From a checkpoint of a small transformer trained on Wikipedia.
Size: 4 heads of 64, vocabulary 8192.
Architecture: RMSNorm before and after each block, rotary positions, no biases in attention or MLP, tied embeddings, normalized queries and keys, capped logits.
Training: 152M tokens, 9260 steps.
MLP neurons of a small language model. Each row is named by its layer, matrix (gate and up: input weights; down: output weights) and neuron, and shows model dimensions 176-303. Each number is 128 + 32 x the weight over its row's rms, rounded and kept within 0 to 255. Numbers have three digits each. A neuron's up and down rows have the sign that makes its largest values positive.
After each neuron's rows, "fires after" lists the tokens most often just before its 100 highest values on Wikipedia text that the model never trained on; "fires before" lists the tokens most often just after its 100 highest values on Wikipedia text that the model never trained on.

L5.gate293:117144131126126113126126111108160109126117083066112153175134109119166178131084148114129135134122123141161119115123184163114095139172073107110137162119163152125095147157103150119108092126181120146129062033142141120074065104158137173138154060167138083095132120076101101156057162139074167066187110102153138174157135129139168084087088142122075128112188137063065147164087172117114152107188
L5.up293:119131114129104134137133132051138118128170138153097119171141082081060137200141113130130087060109124151092197139125137089142085092113092087116093124124075164136108114141130160098161101191156111185107082180101082127193135107121142164127115146102094097100139071145074125138134114096140133111147053139148086121119138155092159148120104128127091093161117112150100151133098120095114139108146
L5.down293:155105101143155096069119144160173110139096077120153073124088113068119063125139071146109112126148124115111131106105146173099131141152163145167157156145136175150198124141115122143182171119171116065142149138120129130141109103116100148128127121083143148125123145120158120117081130153169166114133224126163129168103130089111203144139154103122133118166133095079078119172140161137128132159094
fires after: "-"
fires before: "-", "|"

L5.gate260:129121102104196160105080109116149167100056135118158162123043086101168096158110110211140135138117114138122078142170124133194129145126129148148118115154124095089166074144164167097108129079203177104099127156127135114093129193155145139106133106139113154136100108122091105176097178117075141099132121167121112104139139131104148152130169168110127149133097149086128132123095135118110113197149
L5.up260:124180103182133123102090126134093112073165161121177172139138152128114127072146092136192123097142118171123101089088135117129076160125155143122133087116097118133124096131136097135181134116154191108178129150173129117077068100144119132151116116128152133164124180150171089185154167137116176183093150138153159073103132159180179113101172110094103095160181172124141087094075115100144147080113
L5.down260:116118130131137108127136110161180107191158071126101113103152160149072100133104121102116140155155100124145200119150117134126101081141105100137096170098146086120098147152072135120112110164060086113112096138118086123205179096122167123141114170052086069114102150114099116147166088110175059153077081085111171170134140132063035154137123127157129132142181155132131145124134095129128094084111
fires after: " |", "|", "\\", "-"
fires before: " |", "rm", "s", ":"

L5.gate215:102142131128155142160109119100152112159113122186088115102141102127076120121110108109163200095122137145146127077169102170187153129110101118131118152087119128134099110128119129148160083144102152099101115153181161194088221124098156144144066111093121159082190142141195158128150159174122143166134109132136138153073129053059137143101129134071149083128139134139112157151114150143154119125159
L5.up215:099140092161135079186101076132205135118120085133110130121155158167152085098108137121164191108122166112088107063167094157112179150124102152090075168067192143114101138123151073130142098111120139109135104194110127113155127141139161118150155120094166136120195162174175142106111116164085110227139157212066123154138138095054089135138121100095176082153114135148077151166139108124134152180131
L5.down215:134065142149115068171060105122124080151076146135155112174132136113161136146100136134147106122130136130084116125183085129158180062122129077118083170105170149123129111078136131092126101163132152122154139116080161167110184136159155134071169103118125137106156167155162156160121161123116093166128156134082082126082154126048165153105100147093106100152157147095175145123104118085151180144128
fires after: "\n\n", "\n"
fires before: "="

L5.gate252:110103130159076120136152143134162167160124165160173124116127135098075131169112101160166093129193152086094146167164110173024115096168109103107178150076159168161131108161120097183146146157122094204114178136100143136154131133085069138060140138116119091138092122102127067108092114103101137121155133188117115153154105070158103165153158131100187087154141129106121118173097130122174065122123
L5.up252:120099116187140074155198113104150149188183120121154112107124160087084118127124096113121110115167162128070124141138130112126138120139111095119105141140166102141073114130175108165139157104165105143110157103135071161196063124121097130075127162139140144136103138147150121188197155099173102149170163153157133126133130120125072117114160166183161107174104121072173126160122182124096141120161
L5.down252:114137170129085053076115147123111106171133101166129151188146059118066100101131142172186154116190121146161144144118131075113140118149156149125067126150165123134110129203091132108133113113186106063104122176046114138149086145093144086147120060112142161143116162163177082100155126140162112191146099140128144160169165128062098116200131113083145113118150148159063099117118137102117141130203
fires after: "-"
fires before: "-"

L5.gate330:117123149115097104141132106142204103081111090106142114140100092108118146147140023157160156126153132149108166101075124172092116129127114051132104065141144147145095147155125152130100136158129088115173178129120135135114098120115091134101161106127120095189104148075109090103154120170181138125148139167161093160194172129121096116135149185159111094096066139111142153168125097114063102087093
L5.up330:061160096149124116112137125117171184075150061142119089116129190112133185131138092177061145097134123110106123082156136108061142135151091120141139094170123161172082106089111120140124195165119082137140128107125110119135122117095128162122150153123121181136190182130112137088103106122125115137120125184176089039149165122117183151142121098152141156142122143146178077166141080134096103118115
L5.down330:124144190160127123126074089168122130163106133121097122173113095124077129132116186149081094067129109145196123178138136161176133116153094117066103156125092124043165118151115118137109128075117204108119132117144142110168093136068127129109136173135136149108173145067203097137150181124095127176145107176137127128128137128101122126155133200129103124133126150147121097151106097114143178089196
fires after: "-", "\n"
fires before: "-", "\n"

L5.gate64:083088156140195114092142120048149067153100086091157139148122172159110116129100094152075162153106217120142115125131114186140175197121139098130140120125104094118154139165133153147057150176154147110059101083162172129154097177099169065160080152122096135153082099151061132143135129128146181086156086171140117113157120124135137132112133093106108118093168142160126115115105068178141163129141
L5.up64:087140148176146137118159183179117091168121089123072142108133124131124097134172102164172062179122082107155163153129110139160167129089164125107159130138122154176107148114148169085193146043111144116132116072123114074136109073177117104137096120131160092129110148148140158171107182116162146138119132106153140095094092134099162108141157141183171139143135143101198135144154122171114118166123
L5.down64:138115128132070091158136102121093121179195136120132102184177143170134107084109115076090150124110131122205157110143087193122098154133179051099083103116112161046164111152128116199127117124150142108104158101136123119129125023102151141180155129166112135115099120095111153110131091123142157161148096121117109130123155179142131126159139121180154102115143155219141128123167157125099107088175
fires after: "|", "-", "\n", "–"
fires before: " |", ":", ".", "–"

L5.gate143:096138168125096124093080118173119108148122155160150147123143171093152110107098162085128144137130119161111107065158085139095117097109155158152138062114152113139124096125146153111190144097159133086108123107086108126146132092108074187089128101141145141128113114115142067121099100131102137115114194169129094114166199109109108133224102094106158159123111108130124208147152125104102118137125
L5.up143:140091130120152191135162116073175134108097110098087115104110099133131121118174141093174077139130053145126113150094149063106164136109157135143095151155100174124145178094100133067067125113173151126164079115063071070094108142149110184117165120091129114145092135163099138109166089150176161091123062092150084125103062143144154140114107128124074128117159157137153089132149139117129065112092
L5.down143:067156162148086112116136141142066134157145096148122121136067111088145136107080156127135130178149111122136099108134069124148125117129086152192139148090127056088131134111140096150142137159113180117117135070142139160194121116097160058108062132098151151150113180119132081098112115117124139101138187158099138098162182138169148125135095166138162072081117098110156195173145100102082139139082
fires after: "-", "|", "\n", "–", " in", "In"
fires before: ":", "–", " |", ","

L5.gate189:093124117082140147220120151042061174089167087191148118094139133154118133122121131120107106148152107000190044162134123095140148135166154110167150138127106152098073139138099140071154153146096166126117121117135087141108176102173129148114138116130079123098096135102108089078164122145145117125149101129116060134149108141153195156104102151089089132147174059144146115097163140132159168124113
L5.up189:114143141112135083129047061142129101089145150117113111157101111120113105129127157149146080127139088104126056151115079094113136110102128100118166119179147148130088108100177164145134158102145089060160136136172092151069162099147152149104119118092132046126165140157126051068156070134124105135135116099119128190158135095085184113181123111072094137158132067132110131135146134158086153149126
L5.down189:140121182113133109090129096140130182089109129127116092128134095154144123155129116096084075141142160091143152159150112117124105072138134149141092139116142156095069131158092118101127057145085139190136135185105153100135157100142136045154202176141127179115110172100161144108136134104168079097128155176099093145163134136128221104082125170134126156162120146122160146139166147103099148108088
fires after: ",", " August", " February", " October", " March"
fires before: " |", "\n", ",", ".", " (", ")"

L5.gate71:075124127105102077109130098134176034159133136134049175138079103133136087111147143079165140115158119140134171135097084161141124153154117104026131170073155139117192126084134175093158122093126143092156103056142096122152167087119154153103151161078162138112091165136142120109132142105113128180148113142123169147124207113151119078123132116141159157108126182053138065136118118168149080131140
L5.up71:118089100113131175162164142172152130105133092140165149169118145120106145113129069100170158167111139183102070138167088113156103142087132112146106122105105084103142199125163110169163158139178121145157103092194151114106130166080117147112159112119148117141114089096167169113142061080081107105096154163109165144068165104111103069159127078181163104116111167127155106129108132159119171141122
L5.down71:140155136159112131134106161149087171146158159098164128088201179144178099098067102110079141112097147069144136142130181128080142127139097142178126090156132106147107135155147100107178216098138099195066114169115170135144130076154120142123086146164115102173174135147112094153102127150175147148147124100194130124120138155120132193127109164105090035108097121160150116124121153124089064147153
fires after: "-", " |", " Set", " on"
fires before: "|", " |", "'", "."

L5.gate244:084108129163156097140140175139150090150112131096088135160111116120133164131118127122122139125127150138150142128106154158119149086175133157163100180197158174163140157149156106098175103147166069156121129133111137138058141146087090097154123065121113146090147116065126122155130182141098195133120083152112121156179100100153125089089082145140148112095119158134161093166115147095184082161084
L5.up244:071159176149133145124121149160152146192162140086036121152112108145106133162150125120099161144114165130162164089149177161099182062103132124176129110135127130155147202114144108120145165159144071083137113090121121151067153130067105109106131082123150099122121137065093124132124164126133121108120104144108101230165121112137144133135083113142138140167122142115109116123137175119157062085140
L5.down244:069073155083075132164079141126176138146118112170123146171135159121102123160107136113134178120093154108071082121125122139110165146126161117132082144086107161156163109174179129129122152192163058080155109095117127149147135092096170154078195118139164093117110100083156100142104110086097080113161165145184113112093098098118163126107084122113092135176147140152149124124180162184114086166111
fires after: " |", "=", " Date", " votes", " Time", "|"
fires before: "=", "  ", "|", " Time"

L5.gate234:179078139138176084153095108101195141111204152170168087123134163163114084103141127115136153147107106165135126073119173146103170128118095156123103142127131081147116094141144148065106144107082125092137133111134141145118146102105144081183076150156167143113152112105172174125172166145113107172103162170143126132138168130127078133109139189130114134111152090152109169136115140184086163167154
L5.up234:108118057145184120151148161160096123106133083132122082091191162131136126116114120166147124151110115126139130129115097190143134129110111142139130075107126102112149101198103125128159135185120158139169170112139129121100176125137133145159155145159131111117117099170109101130091187123119146135052128065181160138133136117125109170159155124121119092179054151135124086144191134140086090130103
L5.down234:082109139137070136099154089143132074141099143149153186146037148178112095106170169172142093166112100115126121125129152109150140128133121109127109146144139148119114096141141165156167160080149167112155081140082069098109081166157158082079105108129151082116137166108171134135161112119120099108171130159093115127140113164079136099132090151156145137128128137144101164169098114125177202214172
fires after: ",", " in", " of", " In", " that"
fires before: ",", ".", " to"

L5.gate25:114148176108139121111123141131171111124130112098177122154140134139131080113136123130114141041116145146132091138083027114158130113151065081144118061076107169148074161066141130129135164095107047138142137105136137121125167102165151129115110148146142198152155118134044147146176102136090207135140151095142093082125185114108118174151133084103151133103165143124130131124165101115097087084171
L5.up25:137147136090204112126156180143107144104152158106151102167149118154141122080119153133081129162153152121084163176095167127146113093091153138109118120118127122140158133145104092133110115130168119124153168092109153094122173118164077087106141134151120094061119173167134191150217152144145116112145108111170150163071148180066165149129126081155133109168098098089091169128101154106176118133099
L5.down25:113085164101135125164128149151109119170166138112197147147014107097067126133113106150168084139129158095165169054154127134117158126106156159151124140113148143141131161073134117101140109148125162133152130124119134085134090122148110169103142138126184151152122095174131101123151180173112111138132124147076067150128120188133132091108173101179113098151081134135113164118191162137136122122144
fires after: "–", "-", " known", " to"
fires before: ":", ")"

L5.gate446:095153112115137131146131170139081170143118202103117056122098158119186137145158190100115133107073050098155141095150134136081118183097125133151130059099164198105099100140124171096083187116088141082125068224166090113092153090134133107107148080123109111129135114125117119080143150134099103150155102134122125178144117120144156122104118081151098183078103129165110140139155137141071143103078
L5.up446:166123147129179074114118130153090157137173090108138125106150135170136137147148135095121167092216135133173088093166131112115116139174098151212139159094143108109183069130114209102139149110090201143113123159100160128106159094148139198071202065151135140117164170107171089137123093145069142081144133109093127088107101121129151156181131107097145166157141127095057185109168076129095101106123
L5.down446:118119139057105124123135136144138128140152124123097108154108071194153092116101128118121097124139172124197133121150172128099118160100135087120100107138139130128113139130164089136134150119065161128181118190112074116129145079130186139109118214135121090145158126135089113090131143137149076164095123136106205154108160127111127112149156078109117164150206149074130151102110143208128174048111
fires after: ","
fires before: "4", "1", "5", "8", "2"